From a checkpoint of a small transformer trained on Wikipedia.
Size: 2 heads of 128, vocabulary 8192.
Architecture: RMSNorm before each block, capped logits.
Training: a variant of Adam for these matrices, 326M tokens, 4981 steps.
MLP neurons of a small language model. Each row is named by its layer, matrix (up: input weights) and neuron, and shows model dimensions 128-255. Each number is 128 + 24 x the weight over its row's rms, rounded and kept within 0 to 255. Numbers have three digits each.
A block is one neuron, or neurons of one layer that tend to fire together. Before each block is what it responds to, as a language model described it from the Wikipedia text at the highest values.

Responds to: Paragraph and heading boundaries
L5.up186:136107117137102149076105133138150168137153155086149110138146125150096127146078157104108146136133140114173137128132133134129135124134127101144128093132129127164138128119125150101138137167149113119092094140132136141113125103142097159144149169106163118129117114118100125134130103157120144111140111130134081183102127126094144117128093096119116138116157115153138146132114133122132146122154

Responds to: Article short-description line end
L3.up371:152101105113120122147125130131115175119139119116127147150084088097120104142150176126123182137123129147102180135131083135145135160108095155102127110122177143101120109147175152123089094159149111141148074108154132162153114157129117164094165158104122102130116124142111115152154093127128143105102187099151137149133099119096113116173150102135141094124132118138127092096122111119128152153181
L3.up453:161065124174147112108120132111156155137116169157086125122127075145115113106148142127124125063092119111188170127119103115120112134106088137110112141147128147109130079166124130077103129124144138116114096160111148157108113134132089132131129163117130112136121110124097131125158107103132122104132083112183108156131134101111143139171132111154182129133145165114132081109125098141117176142163
L3.up638:110098118107150177130147102111168123157114157119100119140144142119119071148123120104123157133109124139158103166158110146155096179125117130117157120135146128148130116131132139096086086139141142114125132111147109157133108132173140145077135119101124107128127115150111100114152119109145112101157095138118120159162142074080106134135126108158118124141163117084130136128125139127139167158146
L3.up931:118080102128124151132115139128122157147130162086129112117132113182128112106129132133130149083087144164165140088126121096143139076098135133107176137126137162146148144154134123104094125125136152110141113151097145150156150095121139145130093155031157108132097117113146109129138086121143143134117124104137135145145133136075131169124137093147162135133163140117102093094155126154139120098115

Responds to: Definite article "the"
L5.up916:125137137138120079121156110174143154106116118107144094127150111169077123134104129111143127148103142133099167123165107173131161137099141100129109082121147150118100083122135087117106140119135117125151174106126092131115128108114124161119137119128139110123146135139127118146112107101142088129122095101108092145115116137160123141122138108128124144116120147133112121179099142108125111122113

Responds to: Determiners and "other"
L4.up20:111140122130127103077147126134138120137103150175135109132122141133088116121119144103138135081139092117147141130100090095130135116134130085123133089146143126190146106118114098138122097101124141143105116118161075150103134102108118145142096150135135121124126155140113136114131087113125158078115077050199116121110107078117162167121090103122150113141112155138109124122106178144110130168120
L4.up26:085119116088100153053122131109134107117107115139162135146136165130099136105109138146159124113080120128109146115153098135099112129144139123096131115135100112147161099114154088168118120167129130122121134141118126147135143137113096130130120137113147095123136122114131120157141148121094136135143076168109093146078156115089112152127083111104177069139128150139131148121117112169114139137150
L4.up37:096113074114153122130141134151131158140113140141150142121107177108138123123116129073111110131104135105074168160118121138123156085142129156159120095130129093139110149143148079128122104096146111119103086110148159156102134122131138158115174141150151152130113146127158063154181101130094130135129099140091112163109129134127147156167105150139147108124122103134107137161163136116121124178156
L4.up54:156141101124086149109133112168124146116147127141107106110135139108106137127083133130099130131091107129101113131105097110093139115155157178144110108133142111111086083092145149094097099091163116123105163140170152145123097181162130161149106108118143083143138128117136132104114143115123143100144170117155130149114105130148095093130138088111165086099118133148126185141103129095145128151148
L4.up89:083124098107125119136117118137102152090098156128106127132152159121107115122111151128109129128114099145142164109138086143106132131139108109115088112160113102114097120132151081136094109125123081163111147130087119169087133129117156126119121146120142103143114118129130101153187084113151154121140101083201084139094146125111133168125097100111128149167141136114119156143073157114134127141159
L4.up112:166147131123137120106162133134114161147113163128130107124123141202130135146134072101145118115134097134118131086125109100131165174119176149084146119162142120129137097076146095143130049121130137147126148117150056167095140094138120156127128185122135084145085141172153121147077101104097109113131134120142108148114093119157135141128119082093124091120119138131127132097114104153125125146142
L4.up169:138122121120125101106140140123117140143091142140136126144110128107135141103138133099136121143152098137093147077134105141122135165108159110090119115128134121168081149089126099120143126084137084146097130141127084144110137080124134140130095146122132135124128175125131133119130093093091118121170084119168120090086101126156170147131094093185109113127126120120112067141140149164114117135093
L4.up280:137125105114115181064151095105104132091092132124083132116116083133120124111093135106133111100110151101133130133127145091130118126130132102142096139135177149164127082114112025093136138132107146112110115122115110128137137099138118122143149176117125115125121113114155157099109173136083074150143106187118113159108123111137092124154118142091132070106146148110103189117133107161117120138108
L4.up378:107126100090087116078136097140122147105088124084147102154137119162134120137123138152108102163144114147132129114104093183112129122134141093123148087113110106149130170081175131140122092119118127129138110141133119116123127130134159162153138113075133149116120159115075136080137105131145137131151113134178150180069127129134123122115069125110170078112133126113145158121122151124143131101135
L4.up471:157110088142119096158148138084098146126151134096163152133129085152116142114153135120129106133067148120158118130082135134151136129156114166137104087159154113102161125150156107145121077080187137175164121134085129138149109156124153150147167142109167126096126126165124116118150135130098124126097092103105105180120090137131134114125178121086130128090139120108111178152163119152113132107110
L4.up489:109102137135118113102112103159093143132100128081145123120137123180081111097140159113155136153122117133173146105108113139141137143100113150131113105139103100122132149124158143149131102139150096146163176158126142143121137106117124121141113089100159121101149114105113081136139109084154136087127092139134097150089140128156169160101108087130177137154117129113119125138139119124108123138117
L4.up538:105111120100096142128162159113129141103133147119118093135118158129087132128101135116127112084131122117134102151164127174129133104154130149184152116101102105125149128119129105141120076092170127152132129153080127133142099145120154142135134112112102142159156120098135136093079158075139107147104110159117125127116138133126156129152093118152139093133142121078124091146143105147143134120128
L4.up740:116124103122121145130162124091145131120151150116129138118076109169114109148155111099124126173105130114128104129160119159094140102134133109128120100084104120092167142112134111099156123117099095139161160136179141132090109115159193158145149121074162116174127103134160147109090122123118141125132136150151128143106116148127099079148098109115154085109112111133112184107146122136153151112127
L4.up782:108129155099102110087105133148144145111154170102084119135123155169087116126134157151082108119127083133148087128150094115085156114159103117124139080110155141107127116098156094142118124134118146123122148117155153143109134097119141137155162142133127102117113144152159165126077108121153113132130135168139103120104103098105099095121107166089122091124158121106139115105112124165118134142144
L4.up812:125131127148094087101121149113150147125108135114098128155136123156062134126088141139120090110142091123134119138126085118089141125146106125149134080152133123119171108126139066129116088116188132127141141137095095123135120153086101156142128169103153183145084162134137133117136129155101117119115086164176101153110115094101114128145115112101154093116122107117092108133129114127112164116130
L4.up832:128131129105128142080117135157122174120086158109153083122141121150139128124120134133092142084131115140122139118126083163108120119144142155089098089153114105170151098109141041146125093129128089161118172147128081151132101136117133143111127122096110090146177121152082123098158133117135127109144107177133130123119128125113137125164124117095149131153102145184137134174125121179104129123087

Responds to: Blank line before section
L3.up156:163121124101106128136133102175120141091112102111107120143109175100124104104179140160141197096119095150139139169141162133115138126113130112147137091110135088114143165119131128119106116138142132172139149120120094136154089154134140153102143116088142120147087181152142104101123157118091146115123137068110129114143110107105144128159137155109143175157101121140131094117119156137129167129162
L3.up480:141134124075093086116130119122125146129116107092147113131120174151126121106139146085068135100095107153127158151104122149105098101130172107128145103121098099134129141148164104125129124131128139133121160109099116118113114154085177145089142118103115095155109147127141097155142148131099131131133152153131118077115125113103108062124087148100168131160132100137120141144125193117132142088111
L3.up642:144088111143067124095133120069128135139152144122138138156110124166145111078128112123143099156112113105139119103090145108137152110133129116157108097133195082146096114144124102100055118106136129108170158087117116122160146133140130141101154125125174133129104162105114060151119087107122112112108124125134128107147107101106125182111152090162167131114116124152103124128126138128125122119145
L3.up807:180128129124077119086143129170139139117121075126124144131130180119155130128162105101112151113106130138117155164109121141101118104118131098150119124105086123106146156119146129112131121123163124119101127081117118136136124133106165141130150121104149111138120156117128164151145113144096140142148146144139137112101116116140102066121165095144159149093091113129129149117106164135118147121124

Responds to: Articles and "tra" pieces
L3.up215:159121125138096097082140137129152190108130100097134123129141135128087133096142084093074113139095115121165137102144093097125170115144173110138165135139126120159122122120136062107106098102142125102123128092120129149145120107138166134102119161125169111159110125132101101139102072061127120147133125130155099120089122118130142140124136152104127115146134076135123117143100106093129114127114
L3.up777:093072115095124106090114131161149132148160167118124110114151174117073108121124167118140132099098133118148150115128130170159131097103116114172103064135168142103150111152166071102113134116119093145132146096098097143132117122143152183136119143113168103146129157094130100108131117110127149103150122117121128131130065132092163146129098119118150121106153109116107152146183117132146124137108
L3.up856:149117078131129140145161136108149120156084101130128120148153116141118105111147117133121102157134130171115120173104068128095112155097136109115157126134155130131134105115144125119136104105149128100099158069122100126145104117138115095116125181092187156188152128130108126097103111113117153104128111138154133112122088119125139104127143088139191108110151142155138131100115113122145159133110
L3.up934:136135091143111122102158131128081176113113097102151140143104144160104127165182099074086122143117091109131133136136104139153141117145151152141094113140105108096113101105125105117130129138147078126180167134100138156140111138139135166134181133084143132162108141135139066139126128108103141089172132120180105102087118132127144149124087089081217127127154099144109150126133097142120129132096

Responds to: Paragraph-break second newline
L5.up996:127090102114115147124131112134131124145140159101137102139109150143134133104116157131145192158111111160122105150128098103129164124148144133168114079105140144114153130128124110134088120155120117143153146143074102128155112169138121193117138141131164120157116139118094139143138118164086083128157113148152149146141104134156144125103142078180129135140108103119120133084138150136120118115157

Responds to: Word starts after hyphens, title-line breaks
L4.up53:122101143076110095108149159124125159152139132128154110144141118156074067105133125100067117106155132174148103122163121126106149099119107160144077075097129068119131142100135089150098132131099129119137163093138140140084120124127122152103122152123122122146112145146133107134121158142169143098141144153165110114087120117109136074149138133127123133090150143081136151128111139156137102141098
L4.up56:161104145133092124075112126125131154119115176161097103148132125151128109127132117123123158135137124146137098114160123134124131073103155120142100139127095105160089142145122156083112149134180086100155109127156099150120101117135156136142097129094169131111113116104141125129157130109135136168155119129137163156086125144112126165120128137172141135109165095132149123188174151145140138069142
L4.up204:120112081130105174109145089121108113166145137131098161159117124127114114112102151095072107133124130117119121138104113152114143098131114160111114099094115136194096128175126153092151144125124116099132129119178134141079111102139145113133135112085148157155098103083148133182137140125128130141110144111155133163121103150125116145137131112167160101101131126111064136133149122153099146126141
L4.up205:155100096173127112136168146107112118086141126126125166141106106123067097129123143090163158133092123109112127129200127137153162116143134156156163120112123085099149104135148135097132108090157121125142127145127126147158117127177131145157131132099152103106114149110135092126101102090164125151101161086154121112129132092127142099131127114134099089053114109138137160120154132134143118104109
L4.up242:126087133169144101123111160150115113130127194129148150109131109167111097175107150144132134089146144135132113090154075079087125132131131138116147089098152125147114128121137156133125139115084115119112140112159118136146115120136120122150118140113126098135124157143104134167135132079152119089101136090142082169090126140107119093134066101153139122134098145082122141141122147121134169139144
L4.up258:122091128171159126105099144161122121105154175141113115119116112138118116133114153087126132110145126149177134088122150110122167128134098106149148130172171143133124111158156099107145133133127126152111129135103157166153138096151120110102151150112121135123109168100121088107100139080167130078144100128158141078143180101117164109134083098124161093162161134172192103141097152126146169147147
L4.up278:127124102110102137094097147147135126144167139144138104161118175155143106117104126120079139124142134128116169108108129148105149163147141127176109115116138145123135104145124143136156136144149077116132126159131160135095133144122139141157125103105162166126123104122171120168145146088126130126161096123127150127082148121120137129154149119154161122129152080180128122196127139143112123105116
L4.up283:116117113116161119093101126151136101103105155125120134127124147127101118180099107100109114123150089136147171132185106109090143142195100131105121112131115098114104107112113132101152115156127105107109141135106056139143090123164083132120139161111127063138088112161133098104118092136140129104149124073188075144124100075089095140139138120131115097153131174118099131126101134139134142121120
L4.up292:112121113114127046125138152133149127122102114076123120124172123136125109137152119137091121120119127140152117089091129110118132106145101135135112097126139171098159073178130142143131116163125129140187155105130108126128143147132137138118126116113107115133111176106135122093123151103138138116107131129180126126126104124103116140105128125100133134118164105139102139146147163186115164143115
L4.up447:126108102148126143106112113124097121125138149135133149134149110154138084138110153062131153146145114118123106150174131111088148121131132139155083126111141114118105148151129156104119092142162099150127117075128145155089128160175100112122122126066137119136114184124123166148154136116130148110161139126131091143129112100082134112161118115117177074076105106143147125134180166136109112095156
L4.up464:144114107112126098155161142142140104154132111117147145129138124168126137154107180108145153102152145112131140134087119115112132108122171170192138144126147132103162104134146099096119134105124104139133114114113168112141103151139135114121140128132102080119141184093113110143134131092119134162106071111135134126137076107113115107114094123140114148116107125128132133125142139155126197157129
L4.up465:126094080132138145123157177114111125104140093105111108144104100151125120162176095104146124091175131130108085125153169078143115106147173162114145102105123100129086149100147120162117100097127107142161110090118084113168108084127128106172155115127114110156159095108133150116155152129152146113148112077131137095139086143137148112109164092171112126101112101115130125138114108124131140132133
L4.up615:137100125143119121110101154136169126081141170153126086141117123126105098164108139102134143145148117121131135154119130188106153161141113120124145105144124148162160109113144112160102117153101114140117147098147111135134139121123102128126123143109087103154126140127091151153099122075153115117146105124119109159155144129171149150131120111155150110160185095129159147074080129098115142116174
L4.up741:116121147137155169088108131116127112154131158152130115111145158130144126130121155101106114089131158112197139137138131104097105155124127141143082141125114134113132093120128127130112124141096134151094130100143147144083156130129185117142109151123134095119126158130110131133162114062143109128149066094152126099113101129158148177161120111111171096113172132149109140113098149155130126149131
L4.up891:135109140174115124131136150136108117166103154058137097118136117187086110117123147133092155107105140117150134147131141154127154150109178142175114078135148101167170137081119104108128114120113142115163094138114091120116125142094140168140103169121119125087106105117104126133107111098108142113136104139131143128159111110126133119126115095146126092080107131115088146113135132137135128126107
L4.up990:174118140106129181096121128093122123105069169097123106129159084131137112178103151071132122094124092119148131092154102106104150136142169115166124145117139171125149121102159155143156134126098120127138112129099094080149131117167139139115136138121127088165128099113131148097153085126160152151129093131128117135087109125129114111125104137101108138135157157113116141113136139135138149146148